{
  "n_layer": 11,
  "d_model": 768,
  "n_head": 12,
  "n_kv_head": 12,
  "head_dim": 64,
  "d_mlp": 6144,
  "vocab_size": 8262,
  "activation": "relu",
  "norm": "layernorm",
  "norm_place": "pre",
  "norm_eps": 1e-05,
  "positions": "learned",
  "qk_norm": false,
  "attn_scale": 0.125,
  "bias": "all",
  "tie_embeddings": true,
  "parallel_block": true,
  "init": "normal",
  "init_std_qkv": 0.0203,
  "init_std_o": 0.0,
  "init_std_up": 0.0203,
  "init_std_down": 0.0,
  "optimizer": "adam_variant",
  "lr": 0.000398,
  "beta1": 0.9,
  "beta2": 0.99,
  "weight_decay": 0.24,
  "lr_head": 0.00693,
  "grad_clip": 1.0,
  "warmup_steps": 320,
  "schedule": "wsd",
  "decay_fraction": 0.602,
  "decay_shape": "linear",
  "final_lr_fraction": 0.0,
  "batch_tokens": [65536, 131072],
  "seq_len": 512,
  "doc_mask": true,
  "train_tokens": 1131000000,
  "steps": 12064,
  "dataset": "wikipedia_en"
}
MLP neurons of a small language model. Each row is named by its layer, matrix (down: output weights) and neuron, and shows model dimensions 304-399. Each number is 128 + 32 x the weight over its row's rms, rounded and kept within 0 to 255.
A block is one neuron, or neurons of one layer that tend to fire together. Before each block is what it responds to, as a language model described it from the Wikipedia text at the highest values.

Mid-word subword fragments
L4.down3390 [127 101 178 118  85 102 128 126 122 142 136 139 164 129 100 142  82 137 113 150 113 122 191 115  88 176 149 121  81 151 110 154 132 112 153  80 151 132 143  72 157  71 136 139 142 143  78  90 174 155 130 130 138 118 142 112 130 131  86 134  97 158 123  77 167 131 143 156 147 172 175  83  84 183 167 167 133 112 105 117 142 173  99 131 126 153  91 128 146  96 107 103 110 109  90 131]

Mid-word fragments
L6.down104 [ 84 184 165 124 116  93 133 168 166 132 174 133 116 141 110 121 138 126 150 114 130 164 102  85 104 104 226  93 134 161 157  96 103 148 113  85 129 100  93  85 153 125  77 118  98  94 117 105 104  90 107 185 143 110  93  53 128 175 113 128 131 122 162 105 132 149 146 147 148 174 178 111 105  73 114  95 139  32 158 117 137  99 151 109 131 163 170 103 130 124 104 110 203 119 158 132]
L6.down528 [121 147 155 189 142 104 125 147 145 120 137 109  81 139 210 158  87 114 131 116 137 137 156 150 139 127 134 141 148 159 136 132 125 132 104 164 142 128 152 147 127 154 144 113 134 142 147 158 148 138 143 107  83 132  91  96 132 122 108  68 109 158 109 112 130 121 163  80  98 124 140 144  98 179 119 154 170 136  96 103  95 112 153 113 119 123 112 203  89 131 131  98 128 199 180 153]
L6.down1338 [146  99 175 143 145 171 141 110 118 109 151 212 155 105 147 100 109 144 140  57 106 121  90 110 107 186 131  87 147 106 152 123 121 145 102 126 148 102 104 147 159 124 108 169 127 180 113  94 159  64 151 194 180 161 179 119  64  69 142 203 149 124 173 129 133 141 137 175 166 162 136  82 131 119 143 116 111 165 151 199  94 122 142 103 129 131 146 178 142  79  89 165 112 157 117 172]
L6.down2318 [136 162 146 192  71  99 120 158 116  97 154 109 116 125 154 105 117 136 156 127 177 105 121 154 133 149  77 150 101 118 131  98 149 117 184  82  77 103 154 163 136  71 155  18 116 132 112 152  84 143 156 136 117 143 162 125 100 115 121 133 116 139 156 117 124 158 183 133 140 106 144 130  86  96 133 115 113  83 139 178  98  87 162 103 132 102 178 155 119 129 200  83 108 106 104  89]
L6.down2599 [108 124  71 144 145  78 149 138 106 137  93  61 104  87  91 202 152 141 130 119  85 175 115 136 172 132 100 189 143 101 116 147 130  89 133  83 104  94 140 160 115 109 104 154 150 164 162 151 174 132  98 145 102  86 158  67 102  95 202 165  66 124 163 114 173 200 132 140 154 129 104  82  71 161  78 143  85 143 136 149 129 122  94  69 162 153  99 137 144 104  99 137 174 141 154 134]
L6.down5212 [154  97  78 113 155 151 107  71  62 131 108 142 119 119  96 147 187 130 114 143 149 130 133 131 140 113  83 159  95 163  88 103 175 106 135 142 182  94 122  70 144 120 121 130 129 123 156 182 146 130 114 117  61 105 183 125 152  86 171 147 152 123 153 134 106  61 100 100 162  83 189  97 106 125 109  99 156 128 170 127 135 143 148 172 153 115 125 204 184 140 133 158  96 154 157  97]
L6.down5702 [122 137  95 123  66 113 104  73 151 187 150  82 143 108 129 160  85  93 138 111 163 120 119 159 102 136 130 144 120 128 157  91 121 185 110 102  83 135 200 125 133 163 144 102 142 127 134 114 121 100 118 135 124 151 149 140 113 133 153 118 141 159 136  44 146 164 116 201 127  93 123 134 146 133 159 156 160 106 115 152 156  88 180 117 149 103 101 159 183 179 153 122 104 163 110 146]
L6.down5944 [146 123  79 136 147  92 136  88  31 159  90 145 180 153 160 122  93 130 158 161 110 121 145 101 174 121 127 138  90 118  70 154 139 138 106 148 133  78 140  42 166 131 149  93  90 143 154 131  89 150 132 126  96 149 130 122 133 163 120 138 105 205 125 133 141 137 119 134 133 150 155 154 100 126 106 107 103 103 133  98  89 141 106 141  90 112 193 119  97 108 100 121 117 104 116 127]

Passive auxiliary before participle
L8.down1306 [117 128 116 102 165  85 114 158 112  93 133 114 153 139 162 255 137 111  94  89 144 143 143 126 126 166 142 119 146 120  90 104 135 130 157 113 132 114 181 164 137 138 125 113  84 160 128 137  80 130 134  97 130  98 127 162 150  98 144  87 111 126 110 147 176 143 140 123 169  78 117 121 119 157 118 139  66 127 162  86 151 178 148 161  79 116 149  95  84 152  76  68 101 113 109 161]
L8.down1577 [103 125 147 132  82 119 140 121  91 103  63 139 188 116  69 111 132 110 177 162 157 121 126 105  89 146  47 110 195 117 111 122 187 155 168 179 167 110 163  56 154 127 175 152 125 163 134 144 226 180 109 159 127 106 122 154 133 146 106 131 141  92 137 114 117  84 108 155 129 190 160 104 102 125  80 132 101 113 181  55  98  56 144 107  94 170 112 196 184 144 140 149 120 171 151 171]
L8.down2014 [161 124  81 145 181 119 159  80  66 162 119 105 105 133 211 224  49 123 171 152 175 145 109 139 184 140 125 156 132 108 117  87  71 136 100 113 173 162 117  78  99 142 155 165 140 103  99 132  68 144 139 107  83 137 131 136 158 124 137 116  72 134 131 179  94 156 107 125 176 135 130 106  91 126  90 195  58  91 183 121 136 123 152 112  65 108 155  85 124 124 135  64 154 142 109 100]
L8.down2299 [178 146 142 134 138 104 144 137 157  91 189 111  92  54 141 214 107 157  65 148 190 123  90 141 139  98 138 158 147 107 118 110  82 147 113  86 111 179 159  54 131 140 112 118 155  54 109 108 124 118 141  80 181  87  97 159 117 135 130 167 123 127 143 167 116 122  86 183 173 164 131 221 132  76 119 150  98 103 170 112 101 144 128 114 109 150 154  81 135  82  92 136 129 134 117 113]
L8.down5745 [129 108 112 123 119 144 147 118 162  92 174 186 113  90 122 140 122 149 137 141 181 161 153 174 131 181 120 139 134  91  72 150 106 110 129 115 164 109 137 120 116 195 133 153 144 106  90 166 156 149 134 158 125  70 111 134  94  94 113 150 104 145  70 167  87 128 138  78 105 180  26 123  94 114 144 129  54 145 134  69 119 129  89 114 117 130 151  93 172 167 140  53 178 144  89 141]
L8.down5810 [149 168 134 159  89  78 115 144 112  82 137 148  78 132 146 234 125 213  77 117 138 123  88  88 134 116 174 144  75 109 104 132 127 124 150  86 118  92 208  90  80 127 183 142 147 154 103 147 107 119 118 129 129 153 162 154 167 136  85 134 104 109 147  69 152 144 129 145 200 124 154 157 138 125 121  91  93 125 180 156 148  91 105 195 130 144 179 142 128 150  62 153 118 112 126  99]
L8.down5886 [148 152 114 138  67 184 115 111 116  78 120  68 137 185 145 255 102 149 133  96 137 101 124 131 140 149 131 127 156 130 111 130 147  99 145 151 101 114 209 132 159 151 138 123 102 128 128 222  74 113 159 135 168 126 107 119 147 109 140 115 109  97  96 160 112 183 192  87 116 130  99 179 123 128  75 112  87 149 251  55 166 159  97  96 113 137 110 105 112  87  83 126 141 141 143 123]
L8.down6001 [136 168 121 141  71 127 142 127 109 108 104 123 145 121 171 255 110 193 127  88 135  90 108  90 157 146 139 148 106 142  97 126 152 137 141 110  83 115 161 132 129 125 129 132 115 124 172 128 127 133 130 126 183 162 152 122  66 108 127 130 149  93  90 111 165 116  86 154 163 135 127 133 104 122  83  99  81 129 190 102 108 138 128 160 131 123 141 148 131 175 136 106 108 126 132  86]

First-name endings
L8.down103 [150 127 122 115 142 159 107  94 131 255 122 145 174 145 171 142 141  32 121 119  85 182  77 163 150 128 110 124 111 100 166 163 116 134 108 102 156 130 135  83 161  93 143 101 112 166 170 110 148 138 125 183 159  85 112 187 134  85 167 178 120 153 132 133 109 173 170 117 111  97  63 138  43  86 132 131 154 159  87  68  96 129 156 144 104  79 187 137  94 118 136 141 151 156 164 144]
L8.down1936 [111 184 135 110  80 131 143 136 138 212 115 122 185 144 109 155  84  56 137  96 106 163  81 220 169 113 188 132 103 143 143 161 136 104 117  91  87 174 152 114 191  74 154  99 111 163 155 155 115 102 172 105 129  87 140 202 173 117 133 171 157 146 118 102 112 124 134  65 119 133 116  97  87 150 101 144 139 123  70 180  53 148 155  98 103 105 166  95 134  97 113  97 164 139 199 123]
L8.down2366 [115 155 181 164  77  91 174 124 112 178 115 154 131 170 134 193 132 110 140 124  99 136 110 172 136 114  99 122 139 105 134 140 118 179 131 124 139 135  64 100 125 149 131  99 183 119  69 113 127  75 101  92 129 123 115 189 170  97 134 155 133 107 112 156 112 178 107 151  84 143 112  86 139 103  98 151 133 106 141  85 111 136  95 114 163 134 157 133 148  88 116 147 169 130 208 130]
L8.down2923 [104 114 145 146 124  84 123 130  92 209 135 162  46 146  92 100 100 118 102 130 147 112 115  88 143 123 116  86 107 128 142 113 114 164 139 113  89 138 116 167  93 144  69 130  90 119 128  88  99 126 144 154 130 167 148 199 175 157 155  77 146 176 131 105 126 105 151  98 201  66 133  91 160  85 113 101 148 108 104 178 128 180 132 178 142 221 116 122 121 114 146 138 133 163 112 111]
L8.down3758 [102 170 138 131 152 150 124 192 121 226  37 125 138 131  93 171 135 121 154 123 145  83 116 120 159  89 163  92 103 111 136 177 111  90 174 116 163 156 138 144 102 170 132  77 104 112 143 158  59 125 166 141 173 129 131 160 140 131 125 176 129 105 138 126 106 137 115  34 109 126  65 142 122  78 120 121 174 183  69 135 146 168 148 127  86  97 150 131 142 154 107 181 116  97 131 123]
L8.down4103 [139  73 175 112 150 146 116 123 121 203 138 131 159 136 167 174 162  60 146  91 139 124  89 147 111 128 117 117 153 128 133 142 161 144 123 111 129  94 100  65 138 116 132 101  99 141 180 108 113 141 167 153 151 144 165 153 164 100 200 139 147 180 153 138 105 172 150 108 139 116 125 104 105  98 146 189 183 163 105 100  86 174 122 114 118  81 159 121 118 100 121 112 179 131 147 183]
L8.down5141 [110 102 118 101 148 168 106 129 148 206 119 125 127 150 121 125 114  78  88 103 113 181  61 193 106 154 134  91 121 126 157 145 167 138 110 129  86 115 161 102 104 136 153 103  81 121 219  90 149 127 172 126 161 120 155 208 156 127 134 204 144 178 143 182  57 192 144 125  89  97 111 142  67  72 134 113 109 126 109 129 100 167 116 166 126 119 207 128 132 133 151 129 157 159 136 166]
L8.down5933 [154  79 156  97 141 155  98  96  92 255 125 118 139 156 157  90 143  78 160 126  72 122  27 128 115 155 146 121 122  85 135 152 159 144 126 100 203 131 154  47 145 123 129 101 144 196 113 170  72 141 118 167 161 135 133 169 107 113 114 180  83 127 115  86  96 185 194  99 144 111  97 139 134 100 113 102 133 143 101 106 124 191 191 120 112  84 109 122 129 133 119 129 170 158 123 125]

Before a quantity value
L6.down526 [115 132  92 151 122  78 107 142  70  97 103 114 132 152 129 126 133 156 120 127  93 160 127 163 162 153 222 104  97 114 118 155  87 180 131  92 109 132  75 149  76  86 175 150 146 134 123 153  97 140 101 171 107 105 206 133  87 176 115 172 145 131 106 129 128 122 159 174 107 148  91 101 130 113 145 106 162 150 118 149 136  99 115 170 137 104 142 173  68 170 118 121 136 164 109 122]
L6.down1856 [150 172 153 111 159 132 127 107 132 123 167 154 128  64 130 149  67 151 161 115  81  90 102  87 124  73 122  90 116 129  90  89  87 151  79 115 106  98 150 112 155  82 138 161 169  93  97  91 192 198 172 102 142 129 133 124  92 132 124 171 131 131 138 164 143 121 120 114 194 171 139 163 129 149 130 142 111  98 135  87 192 126 169 165 152 111 155  81 128  67  79 135 146 108 114 151]
L6.down2921 [129 170 148 151 162 115 130 121 106 136 177 120 159 151 162 116 159 103 178 153  91 133 108 159 150 171 143 152 121 130 144 162 110 181 109 173 133 143  70 126 128 142  77  47 106 103 139  65 184 180  91 109  89 164 178 188 162 186 141 189 194 100 119 144 141  97 105 149 110 108  24 154  98 181 137 113 160 111 151 143 101  91 133 131 149 158 148 111 117 118 115 154 161 105 122 124]
L6.down2955 [ 81 165  66  98  90 106 122 152 153 119 113 101 174  96 183 114 144 107 151 127  88  97  98 120  94 148 182  96 139 124 104 172 158 155  45 125 138 132 141  88 172 110 119 193 135 136 103  96 140 168 183 167 169 168  70 140 147 104 144  91 144 117 138 120  98  98 185 139 147  94 130 160 137 157 166 142 191 133 106  93 167 197 166 111 106 150 180 153 123 168 134  90 150 127 100  94]
L6.down3771 [157 109 146 136 141 145 107  90 162 131 118 155 126  90 210 178 142 159  78 104 121 124 131 127  90 136 180 144  81 112 116 124  96 120 108 109  70 143 205 136 124 102 108  61 197  74 122 125 143 154 158 161 121 157  81 100  56 133 117  56 116 129 150 118 131 124 140 136 143 112 138  78 113 141  89 171 130 209 126 122 168 113 124 139 115 147 193 138 117 123 138 144 157  82 138 211]
L6.down4337 [157  80 127 177 154 115 160 126 190 133 118  98 106 166 137 154 209  99 154 123 137 123  54 128  88 109 142 126  61 185 142 119 168 154 131 132 118 168  91 183 169 156 130 144 126 166  83 113 166 196 134 104  88 179  96 162 113 139 196 156 100 123 131  71 115 179 183 119 150 158  91 106 136  18 101 126 102  68 136 128 143 111 134 111 101  84 127 179 153 158 184 105 128 103 161  67]
L6.down5548 [125 117 145  82 142 133 180 114 117 124  84 120 156 104 142 136 127 159 136 100  96 142  90 119 120 120 101  79 127 201 173 144 128 147 149 142 117 145 104 142 138 142 134 120 129 105 175 110 121  70 131  90 178 156 119 143 110 134 131 191 107 139 138  91 126 125 167 151 161  95 133 126 128 171 110 150  92 178 170  98 139 101 140 109 132 147 121 142 161 124  84 174  84 174  80 169]
L6.down5845 [112 117 103  94 176 127 173 100 132 136 122  55 167 145 141 141  50 164 169  81 116  96 111 146  85 117 114 135 106 126 174 139 125 113 160 143 173 141 123  88 193  97 123 109 109  85 190  90 151 189 165 158 203 139  60  98 164 127 127 104 124 172 123 141 157 115 142 137 190 149 159 144  57 100  98 131 141 108  99 101 154 183 137 136 135 213 148 130 142 133 147  92 139 149  86 130]

Main verb after subject
L4.down5066 [165 147 144  66 121 163  83 135 110 110 167 151 102 144 144 162  87 119 162 167 108 179 101 153 124 163 119 144  85 134 116 125 115  78 160 134 134 134 137 134 133 143 110 129 148 112 189 142 183 120 109 139 104 110 203  71 162 102  66 192 110 105 121 118  98 148  28 146  75 156  81 162 149 133  79 126 151  51 228  77 123 106 113 155 105 141 127 136 165 171 145 120 107 162 138 113]

Slot before a value
L4.down4310 [ 75 119 118 176 151 119 150 189 133  76 131 146 176 104 168 157  77 198 109 109  83 120  91 103 196 167 173 165 113 112  95 118 139 143 128 116 107  96 121 153  87  93 140 179 142 152 165 175 174 102  74 120 145 155 123 168 118 108 174 108 121 156 131  96 161 160 140 192 143  90 111 120 144 172 138 169 158 135 131  85 180  83 162 133 142 145 104 216 138 143  57 190  92 116  94 130]

Given-name end before surname
L6.down618 [132 120 174 127 173  91 148 119 156 194 147 154 107  51  93 131 151 125 109  94  96 120 121  96  92 150 162 115 124 156 161  81 118 106 143 118 146  96 147 149 117 142 141 101 157 122 143 134 135 132 214 114 116  94 148  72 124 147  99 108 111 140  91  86  95 114 173 102 110  90 109 173 122 132 127 158 112 136  79 141 115 159 107 151  98  63 172 123 125 120 129 156 101 196 143  98]
L6.down1088 [136 162 150 104 116 126 136 118 127 139 200  97  71 142 151 109 137 139 132 119 119 152 137 190 105 172 127  96 147 105 158 146 106  97 131 172 146 220 123  76 164 173 145 157 135  92 127 160 127 178 180 141 191 159  99 174 100 160 110 112  95 111  73  76  77 145 102 108 157 147 152 122 121  65  97 133 111  90  77 125 163  94  88 187 157  93 112 128 109 143 134 101 156  63 109 197]
L6.down1622 [158 150 113 179 158 111 114 133  87 126 165 130 157  79  88  88 143 152 133  81 134 158  76 125 101 141 139 125 170 168 128 138  89 203 128 146 113 113 142 152  92 126 125  88 105 121 153  89 119 147 165 147 110 155 150 129 103 123  97 121 126 156  84  89 177 121 133 108 115 123 112 109 104 107  95 176  99 118  90 136 107  78  87 118 136  86 109 125  71 111 143 118 123 173 104 104]
L6.down2597 [101 139 131 146 113 113 155 146 157  82 160 187  98 105  97  91  66 106 135  93 165 136 135 124 124 101 145 102 179 107 152 105  88 175 136 146  88 141 138 139 134 124 132 120 142 126 164 119 141 103  90 141 142 161 109 116  91 221 161 159 123 158 127 152  75 178 221 128  79 143 158 114  52  92 138 135 116 107 132 139  70  79 101 104 184 161 172 133 157 103 132 128 146 103 149 121]
L6.down3618 [161 124  88  99 146  89 112  88 143 183 158 133 114 134 126 128 113 165 121  99 110 113  79 166 106  80  93 109  82 115 105 103  74 122 143 117 111  91 141 117 167 120  93  95 121 131  80 116 145 133 175 164 124 102 134 111 100 133 102 135 124  77  99 143 140 132 148 133 160 116  78 129  83 111 122 228 134 146 105 178 129 110 109 144 104 108 121  88 111 131 138 162  98 133 141  74]
L6.down4979 [156 146 118 161 149  99 178 113 125 102 119 119 128  91 125 169 151 125   3 120 102 121 109  70 152 190 106 151 159 117 124 152 156 170  89 181 115  96  66 180 133 136 183 139 131 100 143 145 116 135 111 175 120 171 103  99 130 137 131 116 127 125 116 169  91 114 106  91  33  99 127 186  90 150 116 126 177 159 142 111  70 140 105 132 119 118 135  65 108 183 139 100 118 128 134  67]
L6.down5396 [116 145 137 169 172 141 209 117 111 111 139 175 173 104  97 120  90  98  95 132 153  94 118 198  85  98 169 106 138 154  67 154 125 145 150 138 128 135 112 111 117  73 111  85 151 135 139 164 128  92 181 232 132 182 120 122 145  84 173 151 116 161 170 135  78 129 163  96 117  94  95 123 110 107 109  98 137 108  92 133  81 116 148 162 126 142 113 172 190 201 142 161  90 202 172 115]
L6.down5823 [109  90 153 192 119 179 135  82  74  69  69 112 160 103 134  85 127 100  56 133  83 141 153  89 126 123 155 124 109  99 165  95 106 171  88 157 108 135 110 154 135 146 138 117 134 178 131 145 125 168 179 129 128 108 120  88 102 127 154 156  71  81 119 172 122 181 120 137  55 137 192 155 108 120 148 124  94 190 166 132 157 114 136 134 126 118 125  99  77 127 118  87 128  43 157  80]

Before a numeric value
L8.down56 [110 121 102 128  74 128 131 147 157 147 157 115 171  77 149 181 143 192  69 158  87 154 113  96 156  90 144  96 152 136 101 116 133 109 142 151  86 107 138  94 171 106 203 103 112 145 135 173 165 144 210 148 147 124 154  69 125  99  73  53 124 194 133 142 124 126 131  99 172 108 188 143 135 147  89 177 155 106 152 161 158 133 115 177 175 152 135 112 107 112 187 163 118 137 100 123]
L8.down1851 [113 129 128 163 116 124 128  79  41 190  66 135 110 160 170 193 135  95  56 172 110  70  96 125 155  97 144 154  84 161 158  92 104 154  89 152  78 136 130  70 155 138 104  89  95 144  90 154 125 169 136 126 164 136 126 113 124 141 155 163 126 101 105 122 110 161 124 135 149 188  83 128 133 171  85 118 139 107 156 126 151 213 103 104 144 126 156 113 135 135 120 139 140 133 114 111]
L8.down2174 [107 149 156 155 140 189 172 121 120 152  98 115 162  65 118 146 141 113 129 159 101 141  95 149 142  96 114 100 154 151  65  94 114  80 121  66 169  87 103  66  76 137 161 162 130 147 124 141 182 114 179 123 138 141 115 139 119 109 130 137  98  93 134 166 199  98 130  98 144 199 162 124 124 153  56 167 106  88 148 170 161 132  90 163 136 132 155  90 102 179 130 148 145 157 127 172]
L8.down2467 [128  85  88 104 144  94 142 146  93  82 117 176  97  76 166 168 113 126 124 165 126 122 120 114 133 152 116  91 180  79 166  99 160 138 101 131 145 142 136 128 119 148 105  90 124 141 168 166 164 101 156 116 116 137 118 176 114  81 115  91 134 109 129 166 113 163 114  86 128 125 117 139 108 157  24  96  97 128 149 169 109 142 100 158 105 171 172 122 173  78 173  65 136 109 184 184]
L8.down2903 [114 148 174 138 121 144  95 127 162 132  59 124  87 118 121 216 136 132 107 176 176  67 150 173 130 118 184 121 137  84 154  73 134  82 151 118 118 112 137 144  81 154 115  66 160 156 154 162 133 141 147 149 121 146  82 128 117 114 148 108 138 142 127 151 138 118 120  95 105 139 134 123 101  73 133 130  77 137  86 130 136 149 138 129 151 111 158 112 135 138 137 117 163 137 165 118]
L8.down3924 [118 123 146  67 109  97 112 151 113 175 104 132 146  88 186 139 139 132 109  94 101 146 150  64 137 117 142 119 131 156 178  73  83 129 140 132 120 144  88  88 133 121 117 179 102 104 118 206 109 129 120 131 173 125 126 132 136 133 161 175 169 165  72 152 140 110 173 136 179 123  98 118 135 106 141 161 128  51 162 133 125 155 144 136 185  91 113 111 128 115 104 175  90 142  53  93]
L8.down5112 [ 69  64 140 145 128 132 124 123  89 127 134 126 144 103 133 243 117 165 122  95 141 106 170 159  97  85 120 139 142 124 105 164  86 126 136 152  65 163 107  88 140 135 149  75 119 113 122  97 101 147 141 105 150  82  77 125  81 110 174 118  88 140 120 111 164 116 163 156 151 109 160  84 146  83  99 168 153 126 100 127 169 140 116 131 114  72 163 105 102 161 144 102 128 181 161 100]
L8.down5992 [104  89 117  47  99 146 140  50 114 128 115 113  88  97  92 220  92 157 149 103  85 100 158 118 113 134 130  99 124 177 116 131  98 131 128 151  60 124  97  86 154  78 192 113 131 109 196 143  66 104 142 145 209 112 125  84  68 128  77 159  57 112  93 125 194  98  94 176 139 120 102 157  84 149 131 136 131 119 121  65 171  97  81  59 176 110 157 139 172 145 132 132 144 161 148 155]

Mid-word piece after V
L8.down2691 [153 145 141 121 176 118  77 173  46 185  69 138 110 134 148 132  87 110 118  83 103 147 207 135 133 166 175 167  89 140 152 163 139 169  82 179  80 124 139 123 134 121 138 112 137 134 119 132  96 107 106 136 173 107 198 107 108 131 135  75 165 102  80 120 126 159 135 206  37 120 115 121 193 146 117 159 138 126 107 117 108  94 132 144 103 125 105 149 148 107 119 163 175 123 164 167]
L8.down3132 [138 120 147 163 117 134 184 146 147  93 105 128 164 107 148 144 144 131 139 145 141  66 110 143 122 141 106 107  65 132 126 103 138 150 124 112 139 121 113 164 136 137 110 157 137 144  44  50 112  87 141 121 151 109 101  93  70  73 171 111 130 127  86 115  63 123 121 153 122 104 102 156 154 102 167 113 133 135 138 139  96 109 111 152  63  80 125 104 124 180 159 107 183  97  93 134]
L8.down3154 [142 162 128 151 141 159 134 185 136 172 109 173 145 129 135 122 151 109 172 176 124 123 155 185  74  78 187  83 143 128 169 184 124 143  88 113 107 154 117 131 128  80 164 102 134  52  69  86 224 116 109 101 194 148 126 137 121 179  63 115 193 128  92 187 101 134 116  97 148 136 128 130 125 111  97 207 153 153 106  58 205  98  95  70 140  69 104 131 185 141 107  95 143 103 112  88]
L8.down3807 [111 153  70 181 138 136 107 166 137 160  69 197 138 183 195 156 131  84 119 139 197 173 131 129 122 196  80 133 112 109 141 138 137 177  96 114 129 158 161 106 135 193 132  92 145 185  49 146 129 144  93 204  55 105 169 114 122 143 104  74 201 141 114  94 161 159 111 146 124 118 128 142 149 124 104 139 111 191 119  87 107 124 105 100 144  80 126 117  88 113 130 163  80 165 120 164]
L8.down4490 [160 171 132 165 159 162 189 114 127 119 110 131 117 142 149 126 127 150 117 111  78 132 121 159 151 132  85 169 114 112 144 110  63 170  87 154  98 120 138 153 141  99 153 103 117 136 137 150  85 150 134 113 151 134 163 169  74  25  91 116  96  95 157 140  75 101 114  69 168  64 125 178 118 130 140 109 118 143 145 196 107  93 138  84 194 124 183 119  92 158 131  51  93 150  90 179]
L8.down4675 [151 136 109 142 161 167  99  95 123  98 173 120 104  77 126 171 131  68 105 118 105 134  70 152  97 138 106 162  72 147 131 100 165 135 117 160 118 123 165 121 133 145 106 112 103 209  94 101  77 106 136 143 118 160 142 103 149 153 106 171 137 102  62 140 110 136 114 183 124 167 129 141 108 121 161 117 115  97 113 172 122  56 122 121 100 173 186 109 177 192 108 100 119 192 134  87]
L8.down5793 [114 166 169 167 103 116 177 143 129 131 162 143 121 131 141 102 144 103 110 124 165 157 151 110 131 106 142 178 120 101 153 102  88 129 111  84  86  93 129 125 130 119 193 163 162 136 110 104 112 167 156 122 173 149  86 112  86 145 113  98 152  57 134  84 129 126 153  79 107  60  92 112 140 157 144 172 125 136 160 119 155 151 147 158 125 111 150 156 142 159 178 124 170 129 103 111]
L8.down5859 [128 132 184 134 199 133 113 196 115 112 111  94  66 194 124 123 138 106 122 161 133  80 156 104 170 155 143 109  92 134 141 192 120 105  64 132 149 128 157 134 108 145 120  82 129 145 149 148 103  99 132 139  81 163 105 102  88 152 184 106 132 103 124 104 160  99  95 108 138 129 160 111  97  91 151 188 174 167  83 109 117 122 155  88 103 117  90 105 150 152 142 164 150 167 191 150]

Word-final piece in list names
L4.down3408 [181 167 144 147 121 120 106 145 124 144 171 119 160 138 167 113 129 135 123  87 106 108 134 204 116 173  96 142 132 202 137 170 101 134  99 129 135  48 146  90 108 124 160  72  92 109  93 117 182 161 199 154 124 129 143 139 117 123 179 106  78 134  92 136  78 134 124 131  97 174  88 115 194  73 119 130 133 150 114  35 119 153  80 138 113 121 125  94 167 141 154 122  98  95 154 187]